config.toml
n_head = 8
head_dim = 64
norm_place = "pre"
init = "uniform"
init_std_o = 0.0
init_std_down = 0.0
optimizer = "muon_variant"
lr = 0.00242
lr_head = 0.00552
grad_clip = 1.0
final_lr_fraction = 0.1
doc_mask = true
steps = 8167
dataset = "wikipedia_en"
MLP neurons of a small language model. Each row is named by its layer, matrix (gate and up: input weights; down: output weights) and neuron, and shows model dimensions 96-159. Each number is 200 + 30 x the weight over its row's rms, rounded and kept within 0 to 999. A neuron's up and down rows have the sign that makes its largest values positive.
Before each neuron's rows, "fires on" lists the tokens most often at its 100 highest values on Wikipedia text that the model never trained on; "fires after" lists the tokens most often just before its 100 highest values on Wikipedia text that the model never trained on.

fires on: "ch", "r", "in", "t", "ut", "ur"
fires after: "ur", "ou", "r", "g"
L4.gate39,208,240,179,161,205,180,255,196,173,232,211,221,213,211,175,149,171,228,189,183,201,206,192,242,222,166,189,264,214,223,174,188,239,178,163,144,184,158,167,239,182,143,201,255,184,195,222,177,229,225,193,168,180,216,206,137,212,197,182,124,214,206,210,221
L4.up39,236,214,173,151,183,185,207,205,162,227,239,170,218,223,225,194,205,172,125,189,160,173,208,203,151,234,205,231,193,216,133,173,217,177,206,226,240,205,176,159,187,177,196,194,182,223,194,192,171,159,192,174,165,181,209,202,134,199,96,176,187,207,225,251
L4.down39,181,147,224,172,223,217,233,179,200,230,220,219,239,199,212,223,192,230,206,233,157,178,151,176,174,191,162,221,241,188,222,217,231,239,174,200,182,157,147,188,182,213,167,200,180,161,193,185,165,170,136,201,158,223,207,197,199,196,213,186,219,244,168,222

fires on: "f", "?", "s", " se"
fires after: " in", " (", " ", " In", " \"", "in"
L2.gate8,300,262,153,189,172,200,156,175,176,167,167,202,221,237,218,223,228,197,182,153,178,169,183,212,204,194,184,189,212,212,178,167,159,160,225,222,231,173,200,189,240,242,201,229,226,216,181,194,152,196,209,177,163,188,186,177,214,201,242,183,218,140,160,183
L2.up8,238,233,213,178,241,240,138,214,200,185,224,197,156,210,218,195,205,169,188,184,185,206,248,191,159,209,218,139,220,223,161,226,163,175,197,224,187,166,166,217,207,185,164,226,234,198,195,192,210,175,186,205,209,209,228,219,200,170,219,238,153,194,176,193
L2.down8,234,197,174,199,207,284,218,201,194,177,243,185,189,166,198,199,189,268,171,213,218,207,181,208,242,130,181,213,197,162,185,205,207,212,210,265,209,161,176,166,219,205,180,210,258,245,214,153,223,191,205,145,187,196,203,158,173,142,251,188,177,214,216,210

fires on: "0", "our", "le", "on", "."
fires after: "0", ",", "t", "b", " J", ":"
L4.gate115,244,228,204,136,178,187,177,196,210,140,183,175,235,193,209,178,215,274,216,182,208,204,219,226,168,260,165,226,212,201,259,225,169,197,220,163,183,233,239,183,172,176,256,207,212,144,150,197,199,218,219,197,227,177,183,259,203,222,213,214,201,197,123,213
L4.up115,176,171,205,215,229,202,197,140,167,185,131,145,222,199,192,210,206,172,191,208,166,207,213,190,147,153,160,202,209,200,210,184,229,166,202,213,245,179,240,248,215,165,216,221,207,192,161,236,195,196,221,213,233,182,221,248,185,199,210,219,162,165,159,205
L4.down115,214,173,185,259,226,190,180,206,197,161,184,195,196,184,206,232,246,178,203,275,205,201,215,213,225,229,199,211,241,200,230,214,215,184,214,174,255,275,159,197,206,199,211,247,204,132,249,211,196,238,181,164,165,238,265,213,190,197,199,230,192,214,220,213

fires on: "is", "man", "B", "el", "il"
fires after: "or", "ab", "r", "S", "al", "rom"
L5.gate510,141,181,185,185,211,205,176,219,215,186,151,177,174,197,258,219,280,233,193,171,212,211,170,142,208,141,171,229,237,209,242,150,213,216,235,171,193,139,181,254,187,211,200,195,222,251,196,253,218,187,171,171,175,209,215,198,239,176,239,215,185,180,241,200
L5.up510,160,162,226,173,210,161,161,139,196,240,242,210,152,213,200,211,222,235,196,205,246,216,229,172,160,221,165,193,185,214,266,219,220,183,164,184,143,214,176,160,138,171,197,223,173,142,183,182,130,233,193,209,203,196,222,253,154,196,220,212,203,231,207,154
L5.down510,219,198,203,196,164,203,251,249,193,231,212,164,229,233,202,211,179,192,224,218,198,190,162,154,219,162,203,241,245,206,200,172,151,225,205,182,193,140,170,216,200,167,208,137,184,285,183,194,194,203,236,192,211,227,221,240,202,151,217,205,229,134,197,162

fires on: "f", "l", "c", "n"
fires after: "-", " (", "ar", " \""
L2.gate74,167,228,184,162,220,188,138,219,230,151,179,200,177,161,271,228,208,147,192,204,156,188,167,236,209,242,198,166,211,185,213,181,204,195,212,236,196,246,224,196,220,204,178,165,190,212,213,160,185,220,146,200,200,168,174,199,226,182,243,209,227,224,226,175
L2.up74,167,210,189,229,183,226,232,163,222,183,152,170,240,237,175,209,241,215,234,139,133,191,204,151,214,214,182,190,221,201,161,242,167,179,187,218,176,194,216,184,215,222,200,188,177,162,171,181,188,212,163,182,181,190,218,242,141,209,202,242,180,167,167,148
L2.down74,227,260,278,207,174,175,258,237,236,230,182,183,230,164,210,189,195,222,247,184,195,246,217,226,206,186,196,260,151,169,189,128,172,189,217,197,182,186,210,262,225,232,201,243,136,213,206,194,198,207,239,201,188,214,204,222,207,184,228,221,263,211,162,169

fires on: "t", "r", "s", "ce", "il"
fires after: "ou", " O", "in", "g", "O", "am"
L3.gate338,231,240,158,182,241,186,213,175,154,207,178,158,216,206,189,152,215,162,146,215,194,196,178,179,198,173,196,195,199,222,192,203,165,216,162,202,275,204,151,221,194,185,194,197,218,180,177,193,204,203,222,190,171,169,163,184,220,166,219,120,203,189,177,247
L3.up338,157,180,200,193,226,202,148,190,183,219,217,192,251,224,225,224,191,144,133,216,208,202,198,182,169,169,213,204,190,266,166,169,210,204,282,152,165,211,144,207,196,225,187,178,184,142,220,225,178,173,191,143,232,213,221,250,173,219,244,202,220,229,228,202
L3.down338,179,173,146,179,175,174,196,222,196,173,185,223,232,192,185,179,166,183,195,169,218,184,185,164,197,155,181,216,204,214,183,139,180,243,183,209,230,204,187,216,127,224,164,252,233,216,208,216,246,196,186,200,203,219,162,194,170,241,144,125,165,222,190,218

fires on: "0"
fires after: "0", "1", "8", "6", "5"
L2.gate241,211,175,202,234,223,213,273,151,180,183,189,154,227,233,264,165,240,241,219,229,177,205,215,142,175,219,222,191,226,220,213,163,160,219,155,235,198,168,214,238,167,177,164,170,199,193,166,187,130,178,119,200,226,194,147,195,209,189,193,240,151,186,173,212
L2.up241,147,246,249,201,197,253,204,169,219,213,171,236,184,227,189,179,225,208,148,243,196,139,96,227,192,196,207,257,169,193,171,225,215,231,223,206,150,223,262,248,149,175,201,257,261,194,190,189,220,194,155,211,198,205,237,185,183,251,175,219,190,189,176,220
L2.down241,212,190,203,227,200,187,169,241,191,219,216,230,166,225,141,189,228,181,224,174,222,234,198,247,213,227,232,232,160,194,211,213,206,246,143,221,184,181,260,246,193,261,183,179,171,181,191,191,165,171,216,182,161,222,248,202,164,179,259,226,167,236,202,187

fires on: "7", "6", "8", "3", "4", "2"
fires after: ",", "5", "8", "7", "3", "1"
L3.gate491,245,217,228,259,164,202,220,176,165,158,174,214,179,192,143,207,221,199,230,185,188,154,247,201,165,231,201,211,186,198,190,202,210,214,211,226,244,189,229,181,236,272,224,216,226,156,213,186,203,198,204,224,216,194,223,260,208,255,132,225,239,190,192,230
L3.up491,200,227,199,229,158,208,186,187,185,222,210,202,183,177,183,196,180,246,191,164,239,190,182,208,224,155,154,233,171,214,176,227,264,232,157,161,222,183,196,181,158,230,235,176,227,209,218,214,198,213,201,277,258,149,195,208,195,241,174,162,200,203,191,230
L3.down491,165,216,229,178,179,194,206,133,180,203,217,189,191,185,195,185,205,204,220,209,210,283,157,253,215,151,151,213,230,230,205,247,240,193,193,182,206,187,172,193,176,184,172,241,211,237,210,190,126,217,178,252,220,191,232,224,186,244,232,201,203,206,199,199

fires on: "ard", "is", "od", "ow", "ar"
fires after: "w", "ou", "al", "o", "her", "le"
L5.gate3,161,233,207,190,220,204,197,135,223,246,137,210,195,151,180,137,216,207,255,214,172,195,193,209,174,221,177,259,206,202,213,137,221,131,175,173,239,224,204,197,171,197,190,213,197,238,211,167,223,244,203,171,178,241,173,184,248,190,158,206,207,239,163,206
L5.up3,220,189,171,191,196,212,204,221,194,194,218,185,178,271,176,118,219,183,204,241,207,220,170,157,239,190,223,204,172,217,220,185,191,222,227,235,181,177,159,222,134,193,139,207,141,174,171,171,204,198,168,183,225,171,251,173,299,189,224,216,242,192,182,276
L5.down3,197,214,196,249,190,235,164,201,186,182,206,253,185,164,209,254,227,186,200,161,225,162,212,220,263,241,228,198,179,221,196,175,179,261,255,199,187,218,213,169,220,247,162,262,197,203,183,217,225,179,186,232,129,177,175,230,170,188,168,202,177,190,188,239

fires on: "l", "r", "ub", "f"
fires after: " Al", " O", " al", " s", "O"
L4.gate237,216,180,181,250,196,163,219,210,197,160,120,232,193,191,198,180,198,197,187,162,245,204,198,197,204,189,176,155,124,254,243,138,221,235,205,225,227,213,187,217,161,228,179,208,199,249,165,244,209,155,225,229,194,187,202,205,183,224,181,201,164,215,200,166
L4.up237,210,184,154,241,200,190,198,241,187,169,182,175,163,212,222,165,214,177,207,161,216,181,190,191,212,173,180,196,181,219,242,207,251,249,226,197,202,221,162,211,177,253,199,169,194,268,159,186,249,180,219,247,231,163,178,181,207,159,159,197,168,210,216,136
L4.down237,172,185,141,208,197,175,277,185,196,232,202,179,176,228,220,250,208,187,191,217,230,169,185,233,210,194,233,176,186,208,210,192,187,172,204,220,255,176,154,242,209,179,203,239,167,204,236,207,254,213,190,215,179,201,199,246,184,183,181,220,183,145,190,224

fires on: "0", "^", "4", "3", "_", "9"
fires after: ".", ",", "0"
L2.gate223,192,181,200,203,215,156,170,192,273,170,215,189,218,178,196,226,209,246,217,215,237,186,223,191,194,169,170,279,202,244,196,163,222,192,205,130,235,205,162,192,250,177,171,235,239,205,179,236,166,176,188,275,204,244,229,254,242,224,211,152,216,203,192,179
L2.up223,226,149,191,200,217,186,197,222,251,194,154,200,259,160,188,227,196,203,185,261,243,188,220,158,200,162,176,210,171,218,260,238,220,191,220,192,206,178,207,273,187,214,152,215,214,193,254,241,168,186,165,159,153,189,219,241,153,182,185,184,210,167,184,209
L2.down223,211,130,216,270,191,181,216,234,225,204,179,190,220,180,138,220,177,201,190,180,230,215,191,215,285,237,209,244,240,200,234,193,226,197,228,162,223,218,160,234,205,213,212,255,145,218,170,191,155,182,145,199,156,200,235,213,223,225,181,224,218,162,202,230

fires on: "mer", "ion", "e", "ri", "i"
fires after: "v", "ers", " A", "ist", " v", "A"
L5.gate217,216,131,197,165,207,166,163,189,215,170,182,271,190,217,212,196,189,155,237,177,173,164,182,191,182,167,208,257,166,215,165,158,211,150,185,248,220,233,223,251,157,162,177,203,176,207,233,208,162,176,298,166,213,172,237,196,182,199,199,231,208,226,188,149
L5.up217,208,241,165,187,218,196,214,172,256,201,198,227,214,184,174,209,129,185,197,210,246,178,198,186,218,174,249,233,205,186,245,150,199,190,251,234,182,178,199,187,204,160,226,194,130,185,194,233,222,225,230,213,223,180,228,209,245,224,155,192,193,224,194,161
L5.down217,179,188,162,199,281,171,213,190,219,170,162,229,229,257,214,203,206,235,207,190,148,184,206,198,207,108,202,183,233,243,255,155,165,171,208,222,174,206,199,185,200,147,221,198,200,184,167,259,260,196,237,133,207,207,150,207,184,176,201,231,222,222,220,195

fires on: "od", "v", "ers", "ies"
fires after: "o", "or", "ie", "i", "e", "it"
L2.gate56,189,164,222,175,193,219,151,204,155,222,189,245,205,163,183,141,219,172,203,156,230,194,154,148,197,234,232,219,194,183,197,181,228,185,214,239,168,180,200,188,231,198,162,241,232,196,210,206,232,182,202,162,169,221,139,167,287,181,197,272,237,257,177,208
L2.up56,197,206,199,206,190,212,231,214,163,238,198,238,184,202,175,164,273,231,175,149,187,203,213,130,203,202,213,134,222,242,154,198,190,232,182,180,197,220,182,229,177,217,239,210,207,211,192,213,200,205,188,191,211,241,199,232,240,143,217,197,213,219,188,228
L2.down56,218,224,230,238,265,159,170,194,245,190,209,229,201,183,178,237,152,228,187,253,173,215,250,179,175,199,186,217,193,160,200,225,213,198,213,179,177,195,134,208,210,227,232,181,185,241,193,194,204,215,148,229,181,221,203,139,188,238,162,187,236,154,177,263

fires on: "u", "e", "il", "q", "us"
fires after: "a", "as", "ra", " N", " n"
L4.gate463,219,192,191,169,209,252,203,215,225,208,213,252,189,230,194,150,224,253,246,195,248,188,172,229,205,172,225,174,185,238,194,195,194,190,135,218,144,138,226,177,203,232,158,236,175,148,181,178,165,249,211,267,203,220,228,157,233,172,255,252,251,233,180,169
L4.up463,226,195,213,212,223,190,202,193,195,175,164,196,151,164,157,267,177,207,194,241,222,165,212,197,204,96,168,190,143,205,254,234,196,193,218,211,218,170,248,232,227,171,199,176,140,182,207,247,199,218,190,170,217,199,216,204,175,243,149,201,245,207,162,163
L4.down463,178,208,206,203,139,174,205,182,265,195,232,165,229,205,187,188,208,192,150,180,258,219,257,247,181,239,237,225,231,171,230,150,238,236,204,204,147,239,213,223,205,159,188,166,216,225,222,160,240,243,177,260,210,188,146,189,260,184,193,211,197,194,255,232

fires on: "on", "o", " con"
fires after: " C", " c", "c"
L3.gate190,211,262,221,193,150,160,231,257,201,204,202,189,212,247,235,212,222,164,250,148,156,230,185,252,225,184,245,219,231,186,162,234,141,225,220,236,223,209,188,209,240,185,175,196,176,183,184,182,175,169,234,230,207,143,161,238,207,207,212,248,230,211,234,228
L3.up190,209,209,193,212,250,267,209,235,179,229,191,208,183,273,181,188,222,124,213,140,191,250,210,219,222,196,201,186,198,210,220,224,214,189,277,169,206,228,200,192,229,158,219,173,162,192,211,180,228,227,199,219,295,227,159,190,208,217,194,218,253,165,225,225
L3.down190,189,220,161,257,253,254,212,226,200,213,266,172,179,182,189,204,203,119,241,215,250,241,180,197,186,159,222,178,206,198,208,243,200,196,203,215,157,206,224,176,231,162,175,135,170,213,269,166,217,184,162,236,204,229,166,215,193,205,236,260,171,215,183,233

fires on: "f", "F", "s", " al", " f"
fires after: " (", "-", " \"", "\n", "re", "=="
L2.gate413,212,224,261,262,236,250,171,223,197,185,172,186,147,211,232,143,201,233,191,219,159,193,153,202,188,249,181,185,206,190,207,175,208,208,196,240,208,174,245,208,256,204,244,212,199,196,179,147,211,223,201,217,210,190,162,180,228,180,232,225,174,214,171,201
L2.up413,212,230,247,270,177,236,128,180,198,191,185,192,143,189,215,192,172,207,191,174,136,238,165,202,220,237,195,158,199,145,199,228,188,256,188,273,237,205,205,210,209,248,221,226,199,174,180,160,151,232,151,199,187,179,202,191,237,200,256,235,205,236,185,212
L2.down413,211,165,230,248,185,214,194,236,212,173,218,192,206,153,179,172,170,250,183,213,233,168,219,177,188,157,200,258,175,202,199,192,166,176,194,266,226,188,193,143,250,165,151,229,199,200,204,166,192,176,212,226,200,237,217,240,201,173,168,237,187,215,197,174

fires on: "u", "is", "us", "2", "3"
fires after: " H", "a", "8", "9", "7", "0"
L2.gate187,262,230,218,186,189,241,207,193,188,178,230,211,139,232,182,221,201,251,216,159,239,179,221,181,221,216,227,188,187,221,159,185,235,161,172,206,189,177,213,165,128,167,203,180,194,199,133,156,180,159,228,235,225,183,202,178,193,246,201,222,173,231,188,207
L2.up187,205,240,210,158,153,204,180,197,174,183,213,193,139,240,153,243,228,251,240,198,247,262,158,183,229,189,230,171,200,175,163,248,251,233,192,190,159,195,208,238,216,175,224,179,192,213,197,154,169,146,200,234,226,217,200,253,168,254,191,217,151,239,159,218
L2.down187,223,218,242,186,201,178,299,184,160,184,216,220,216,183,186,147,162,274,195,174,179,220,209,220,200,213,251,196,211,219,216,205,168,230,229,150,194,245,144,232,196,250,175,237,199,144,199,212,139,230,203,234,265,203,212,195,171,231,228,230,192,225,199,238

fires on: "s", "n", "l"
fires after: " O", " I", "ou", "O", "I"
L2.gate412,187,215,200,191,188,220,166,217,171,229,134,261,222,222,199,238,220,186,243,166,200,238,234,176,220,174,151,201,162,253,179,190,181,160,264,249,180,228,161,180,148,177,205,182,240,247,204,170,221,171,205,198,199,236,230,187,248,198,189,155,205,167,198,139
L2.up412,217,219,235,184,188,164,191,188,153,240,183,249,192,208,209,160,250,179,247,161,175,235,236,183,247,195,171,149,191,218,239,216,188,178,214,246,183,209,166,198,206,154,192,135,225,278,153,238,178,161,192,214,199,210,229,194,279,225,189,167,177,138,208,203
L2.down412,269,162,284,207,160,219,169,185,199,195,149,142,169,224,193,189,201,180,268,188,194,199,167,191,196,161,196,143,198,186,201,187,230,236,238,190,219,210,174,244,259,159,239,234,178,202,244,189,242,195,193,164,183,224,213,216,152,184,221,153,182,112,193,234

fires on: "ig", "g"
fires after: "es", "a", "s", " s", " t", "ro"
L5.gate124,221,208,166,183,202,228,178,154,221,165,148,208,185,216,238,218,203,219,247,192,151,194,209,197,191,175,180,185,247,228,122,193,217,196,208,171,216,194,231,204,188,213,230,227,240,185,221,238,191,189,192,205,267,199,211,234,172,232,234,176,145,151,158,217
L5.up124,226,193,154,207,179,160,186,188,187,169,251,171,177,245,284,182,203,243,259,233,169,230,229,212,163,190,231,240,170,248,218,223,253,174,123,178,243,230,218,186,209,187,205,189,207,179,218,209,186,186,162,179,183,214,220,215,185,238,208,151,215,138,230,204
L5.down124,155,179,228,242,167,186,186,219,253,165,197,188,212,178,140,231,189,230,180,197,207,220,255,198,179,211,190,158,171,215,188,223,202,160,227,193,212,181,243,141,210,192,196,260,181,197,201,208,212,167,191,216,208,213,242,164,226,264,187,182,182,190,206,183

fires on: "ent", "ir", "ab", "av", "f", "t"
fires after: "id", " the", "in", "u", "im", " he"
L3.gate44,202,159,205,218,216,236,215,174,169,258,236,208,231,201,180,192,195,202,198,164,145,211,209,185,194,256,187,249,212,190,128,206,197,213,171,181,157,231,269,236,226,182,220,181,189,212,187,190,238,197,162,194,217,290,213,211,202,164,197,233,181,209,177,202
L3.up44,175,192,206,208,154,227,188,190,186,169,196,199,218,202,137,229,183,210,251,174,222,212,239,138,247,223,203,135,186,166,208,224,242,187,189,211,261,230,266,136,161,208,209,204,173,209,221,215,187,197,175,254,194,247,196,161,215,190,184,239,254,193,226,195
L3.down44,212,248,172,266,221,224,248,247,163,221,215,199,137,210,212,123,196,244,182,183,190,206,169,214,211,232,188,218,219,213,178,198,178,188,221,136,185,229,243,283,228,231,219,162,180,214,187,170,224,262,236,196,140,140,185,216,170,216,190,198,181,261,171,227

fires on: "um", "ran", " con"
fires after: " t", " T", "oc", "c", " C", "r"
L4.gate96,216,242,275,179,176,221,155,268,192,226,140,202,183,244,156,179,194,196,166,208,246,171,191,166,212,192,250,178,207,191,231,122,191,192,168,218,204,179,267,203,246,201,192,199,189,201,203,185,214,202,220,193,239,172,174,209,267,152,213,182,202,200,157,197
L4.up96,206,208,167,259,181,213,261,229,192,216,239,218,228,219,224,228,242,190,203,164,207,229,193,175,203,232,236,222,221,221,159,172,166,200,259,158,208,164,213,167,224,167,194,146,171,267,247,200,217,212,236,231,230,212,191,197,215,204,182,209,123,154,238,171
L4.down96,175,213,225,234,201,230,166,254,204,228,197,204,169,188,204,182,191,251,247,175,227,231,250,248,244,173,186,193,193,228,141,233,186,180,262,161,233,200,240,200,159,240,201,111,168,198,198,151,245,184,260,215,234,200,219,183,209,196,173,206,212,213,185,254

fires on: "o", "t", "ers", "l", "f"
fires after: " wh", "it", " f", "iv", "ou"
L5.gate119,188,214,203,210,208,204,249,208,185,175,209,199,210,238,219,225,187,244,211,170,199,151,194,217,188,214,217,257,217,168,144,194,222,216,190,256,144,198,198,128,256,189,199,287,179,177,220,166,175,175,212,179,256,228,229,194,191,233,190,212,205,223,229,165
L5.up119,204,242,192,196,173,241,201,217,206,192,193,224,112,132,133,219,184,236,178,199,189,208,206,129,204,173,169,209,178,149,184,193,154,187,226,215,172,205,233,200,169,166,171,248,191,230,185,193,230,169,165,153,251,179,253,193,195,247,206,171,207,182,136,209
L5.down119,223,193,175,235,232,210,207,176,185,180,188,163,209,171,172,224,200,256,155,194,195,160,204,161,224,179,259,214,183,168,214,242,141,216,177,181,208,223,174,234,198,224,164,221,213,155,211,212,215,145,225,184,190,172,207,208,191,215,253,225,238,238,201,204

fires on: "is", "ot", "ic", "ec", "ical"
fires after: "m", "am", "e", "et", "rom", "v"
L3.gate200,183,209,175,157,184,252,230,208,161,220,222,184,231,182,221,216,201,183,230,159,158,195,207,196,249,210,259,190,279,119,197,179,196,215,226,181,187,216,232,177,171,141,216,216,217,260,189,173,181,146,218,252,186,189,246,194,224,203,247,212,173,229,246,243
L3.up200,229,151,232,187,209,221,185,243,158,248,240,221,185,207,227,194,195,159,207,199,156,219,200,178,196,176,152,192,202,203,146,209,159,217,216,215,191,234,202,147,257,208,193,181,184,263,158,190,223,218,136,176,201,207,222,204,240,179,177,206,192,222,194,187
L3.down200,255,192,169,167,208,229,244,198,194,203,213,212,196,162,194,208,209,216,169,160,243,243,183,181,219,217,231,252,211,179,202,201,266,231,206,232,199,215,215,194,187,171,219,243,197,277,183,137,194,189,236,219,214,208,225,198,217,203,170,204,196,253,168,226

fires on: "S", "s", "t", "em"
fires after: " \"", "\n", "-", " (", "=="
L2.gate274,156,157,190,227,192,205,208,213,216,159,210,226,169,227,195,230,271,209,209,231,177,231,194,211,189,194,228,163,188,199,161,212,149,177,211,247,218,187,184,209,238,202,199,188,196,141,197,170,213,231,200,228,220,182,235,231,216,217,161,227,232,199,139,248
L2.up274,191,198,196,225,209,217,188,192,220,206,232,196,146,199,221,150,200,175,215,145,149,223,223,211,253,191,211,211,210,212,240,204,194,220,217,274,199,145,198,252,205,273,164,192,211,204,244,213,196,244,198,182,157,189,215,205,243,187,198,251,250,181,232,209
L2.down274,211,176,196,213,146,180,177,237,192,215,197,154,189,178,214,175,268,181,207,178,247,204,224,150,187,207,227,212,162,178,251,152,203,180,213,219,181,169,197,182,177,209,212,166,260,220,156,210,208,217,208,223,186,221,222,153,213,209,143,204,204,231,222,248

fires on: "en", "as", "s", "h", "ast", "v"
fires after: " c", " be", "at", "g", "ur", "("
L3.gate370,216,216,216,185,186,209,201,210,163,217,233,162,231,239,174,204,177,200,219,169,143,170,172,186,182,223,261,190,207,234,143,199,172,254,164,200,234,189,164,197,203,139,175,214,169,162,236,227,202,207,204,248,228,121,178,280,209,222,201,209,238,205,180,214
L3.up370,180,159,161,200,170,205,199,220,208,204,219,252,188,202,178,196,135,194,192,160,189,241,175,236,193,231,211,178,193,214,215,242,186,211,197,266,159,205,178,212,209,194,233,221,237,201,160,197,198,189,251,150,173,221,212,161,246,244,196,182,208,170,240,206
L3.down370,219,257,171,201,266,181,177,159,200,206,205,178,244,256,177,206,199,205,185,162,235,201,189,132,210,225,173,219,207,184,189,216,184,186,175,248,175,220,205,197,217,185,207,239,245,193,225,155,204,199,246,176,220,207,205,163,180,203,149,173,186,211,191,168

fires on: "2", "s", "le", "1", "-"
fires after: "0", "7", "c", "9", "8", "5"
L2.gate5,224,118,191,216,193,246,162,193,181,200,167,250,196,202,154,142,199,225,190,225,166,213,198,171,147,180,260,240,197,234,194,190,199,280,210,204,197,209,261,253,167,195,166,180,180,178,175,192,187,200,225,234,190,168,176,219,162,242,197,204,196,211,170,174
L2.up5,210,195,185,259,206,209,195,170,168,192,189,176,195,192,172,158,193,215,259,205,185,215,149,218,169,252,239,187,181,211,218,189,215,212,178,221,192,160,221,222,157,209,193,175,211,172,167,128,230,180,189,179,234,184,202,240,173,226,139,211,231,226,231,186
L2.down5,212,224,203,219,195,238,144,197,148,159,199,223,169,244,182,190,236,196,202,192,222,177,211,210,207,221,257,191,162,208,176,161,188,212,174,198,205,247,243,174,161,159,234,178,261,224,184,174,166,190,190,192,179,162,160,250,189,209,194,221,205,230,223,213

fires on: "w", "f", "b", "d", "th"
fires after: " (", "-", " \"", " T"
L2.gate302,220,245,217,201,271,211,191,152,187,163,247,195,205,195,231,138,219,224,217,213,197,216,214,209,213,220,178,160,236,236,208,233,210,174,200,245,213,172,265,192,305,226,176,207,217,176,184,200,171,251,150,215,227,198,169,187,205,180,198,198,243,171,202,222
L2.up302,207,164,208,172,200,179,222,141,169,167,193,240,165,209,223,193,226,255,178,259,133,212,226,194,197,227,220,225,208,206,142,194,158,181,225,234,170,188,178,223,255,183,182,268,224,246,233,200,164,235,163,224,234,218,153,220,216,238,246,156,246,210,180,213
L2.down302,204,204,211,246,206,173,205,184,174,193,216,213,195,154,211,204,161,245,222,212,205,153,195,189,254,185,229,238,232,187,209,219,203,235,186,187,203,228,157,214,213,226,184,159,225,213,267,154,165,203,200,206,151,192,185,194,217,223,261,179,219,192,179,188

fires on: "er", "in", "at", "id", "i"
fires after: "nd", "-", "s", "l", "g", "n"
L4.gate43,220,199,206,194,196,181,241,143,205,184,230,214,220,211,196,223,178,167,188,236,194,253,215,204,195,221,202,133,242,249,196,233,174,206,243,195,220,181,228,173,220,199,242,230,187,149,217,199,168,244,202,186,240,189,193,231,166,208,180,225,221,194,215,174
L4.up43,163,177,133,188,194,172,200,192,196,217,210,197,189,212,163,184,150,246,201,204,176,181,209,224,208,143,194,238,186,201,204,226,203,201,215,213,217,177,163,174,205,218,241,167,172,213,197,155,197,161,186,226,136,214,216,146,179,177,158,175,215,226,220,236
L4.down43,160,166,175,191,232,218,177,204,215,214,169,179,139,203,226,221,214,202,195,207,226,194,211,235,177,192,196,208,219,228,233,215,141,248,199,184,279,209,221,235,187,170,203,204,271,215,217,230,212,227,185,245,116,228,198,192,236,167,200,153,125,188,223,160

fires on: "y", "ri", "e", "ce"
fires after: "c", "ic", "i", "e", "is", "em"
L4.gate281,210,159,224,180,206,199,203,214,226,202,206,215,217,254,224,163,182,179,175,192,131,173,217,223,170,218,233,199,242,232,184,192,220,130,205,210,179,213,237,174,220,209,136,182,196,226,201,226,187,248,217,133,192,159,183,206,148,233,236,213,201,169,142,197
L4.up281,237,179,196,220,213,172,168,196,204,237,190,237,273,201,217,190,189,190,213,201,225,195,206,237,154,227,229,237,215,221,189,213,202,211,194,203,177,258,226,195,206,197,160,183,203,165,179,201,200,196,204,153,188,144,242,253,185,172,233,181,205,188,189,226
L4.down281,191,188,145,185,178,176,203,223,154,179,186,153,127,200,249,207,160,255,199,208,197,267,200,214,230,193,201,178,178,235,185,205,192,229,247,166,217,174,184,229,149,175,209,241,156,198,226,256,227,228,158,229,174,204,138,184,181,205,170,188,219,164,190,160